config.yaml
n_layer: 9
d_model: 384
n_head: 6
n_kv_head: 6
head_dim: 64
d_mlp: 1536
vocab_size: 10683
activation: "squared_relu"
norm: "rmsnorm"
norm_place: "pre"
norm_eps: 1e-05
positions: "rope"
rope_base: 10000.0
rope_fraction: 0.75
qk_norm: true
attn_scale: 0.149
bias: "none"
tie_embeddings: false
parallel_block: false
extras: ["capped logits"]
init: "normal"
init_std_qkv: 0.0221
init_std_o: 0.0
init_std_up: 0.0221
init_std_down: 0.0
optimizer: "muon_variant"
lr: 0.00234
beta1: 0.95
weight_decay: 0.07
lr_head: 0.00571
warmup_steps: 123
schedule: "wsd"
decay_fraction: 0.568
decay_shape: "linear"
final_lr_fraction: 0.0
batch_tokens: 65536
seq_len: 256
doc_mask: false
train_tokens: 521100000
steps: 7952
dataset: "wikipedia_en"
MLP neurons of a small language model. Each row is named by its layer, matrix (up: input weights) and neuron, and shows model dimensions 192-383. Each number is 500 + 40 x the weight over its row's rms, rounded and kept within 0 to 999. Numbers have three digits each.
After each neuron's rows, "fires after" lists the tokens most often just before its 100 highest values on Wikipedia text that the model never trained on.

L2.up1228:500518521535554514476497500483552536577470493519432564504482529492477528490524521592517579496536497554437498451484535423521516519467558466565522512556492509390548561520495578519422499487504445517506459515479481521598467484526454466517451520517496449495520478533410441578487427510503503496530493527498587550521461509490471579554423458502504454534528477555417503448487447518536453447501542480548499376543525463585539545534451508560484519508496521495538515501503409502524499602502550578511551588477530505493532568458452531517550519503459475505504514484504493544518534467493486519
fires after: " |", "+", " +", " ===\n\n", "–"

L2.up551:500500543560480515491513428488520546459517418504556485459508491470437513454512483548475525471540479491606548451526540506482504497462448577530519526411501545513482482484419486503487509493539434479483582487516391495488498555493549567467437440505558514441475543523544524463479534504427444507474447547494572527548534475525525527481485464483493459476483438503456498508547471543471420502515565521489520498538448495462476518506509540453548509555521453478498505574554477488540448596548482504492488505506512457548596537502495476431478537521431484451533426557494457493466488508473472496
fires after: "–", "p", "r", " Mil", "f"

L5.up1436:551524541573417519467544492542474482474489529477478495456526501556531579522521484498461514544573446518470512474491551475463532519510498478443540564464482543485495527520504531492469416412471505510524459602535522511496494547440504505494523539540485478525571486498511478588518441499478559487548474529569581519473482517492527521529471504498469482492544518520520447457576509498495509515441617421495483491525541540465515500529480489579481444487497458542536465510499451558474515514516485553487559491568578498476527539441490536491487515511422530537553507423468475474520561502463498543
fires after: ".", "2", "1", ")"

L2.up621:536470524528476475465488482472512487507513518529413515503568498414457425548580559518558490480573535522452420427543494470481506502529498539499512505545488533550517527469498558450556531557473439494429521465493485469578525535578494480515515499511455505503520516536446495531497493529508535513530479552510522606496482506556492497478511463420475519454551501525492460459468473523470456484521492548452499477481599506489421496485523518427441476450455450472541488387509513517520470484477551537555539525572532470498555558466523419560507421447464497497458523523478421578493457518563498579
fires after: "–", "-", " +", " −", "×", " ×"

L2.up576:450506526510501476535472484496460530471533551520516522528498499530490533439479483517463474464500424485488524471503447508516572571525495416507481537477498520437462469501470469509446501534467545586559535487481448557464574538561467480524497502536471537459503493450439539502493443505408550488489541506436497476534486452507529477541497517534490460483478497526495418496503497498499481510476511528551547496495431461475509484553456580521507509535431494543409512454570458520431480469523555614545564461544495470503520583477377480436485480521503489426515557494599416410429537493453520424
fires after: " is", "°", " S", "S", " was"

L2.up1534:462484439477506545508469513489446550480456513543445554550462491552555522508477541590490533503535539448478559551527477477464478537506482524523484511508426531531435499507505471481483502496438508490562478503438516524515509496495521516512420489439496465499587512428491588488528469542498475464474490467536467504543498466514519486446543483519460532479489437450532518542479510469500434484540472497497491503463469415463471429559544559554438463487498564532559521400550541574477457503505468464520474482440431440477526500554469482491507576587473541474511423514468428467473467467557506466
fires after: " F", "f", "F", "elf", " Em", " O"

L5.up1253:462502512477484481499503537564537491483514478569530431527489463460466543523466491518560540516537536514473473578540508450478421483499508585449526559435427453565578473490522493529463460522482447502496538483483458451460439511455473498532410550523523574430525530538524521570531455506473599476477539467528482536480458545537502473541458463522542455564434511459525541571509487456525479493517484523478460494601494536462503536459540507485467556483482533523423455489500549497528477500511475453516525509456526503517459507549462451451405490473493479527434462501480517406464442435569501485
fires after: " |", ".", "4", "2", "1", " l"

L2.up481:460485531488578489493491497587424431557577455492565602538517520414494468475463565508557612474494497509476436557561488473496523417544495450521508529525503486476500513463513464568473533476524513412514471481528503459513478537511486453483465566460534588544487505571496499522479469528471490530496451434479506508519531530504530536463459500512493565509550555491448524489491430510459547475472442507523571396510503522476458482508533534538476523504507507523562506508478561514494492548463510444496518472583567533494519544486525526505492465584548536473512471538489443513570508512518556431
fires after: "18", "15", "16", "17", "19"

L2.up987:502505515506459466469527523511533527461564476543462540522584549447474517510464516471571542554545535494502471462466517503529456471513536449436495500485449535557589515501481431574533557546451477501445447458498526516495460452503506475514503549511505483491479468595425524477505460410524550543517474580438486493472564509507520463525530537464540517560520475447472489446500492482520531559508457483530508469553519558477527504469574469509563472465454534421449427429485538443550439532486490498479486463562493399569562542470521585481529441501475490458537462494550508504513555594511565499
fires after: " his", "'s", " her", " first", " one", " grand"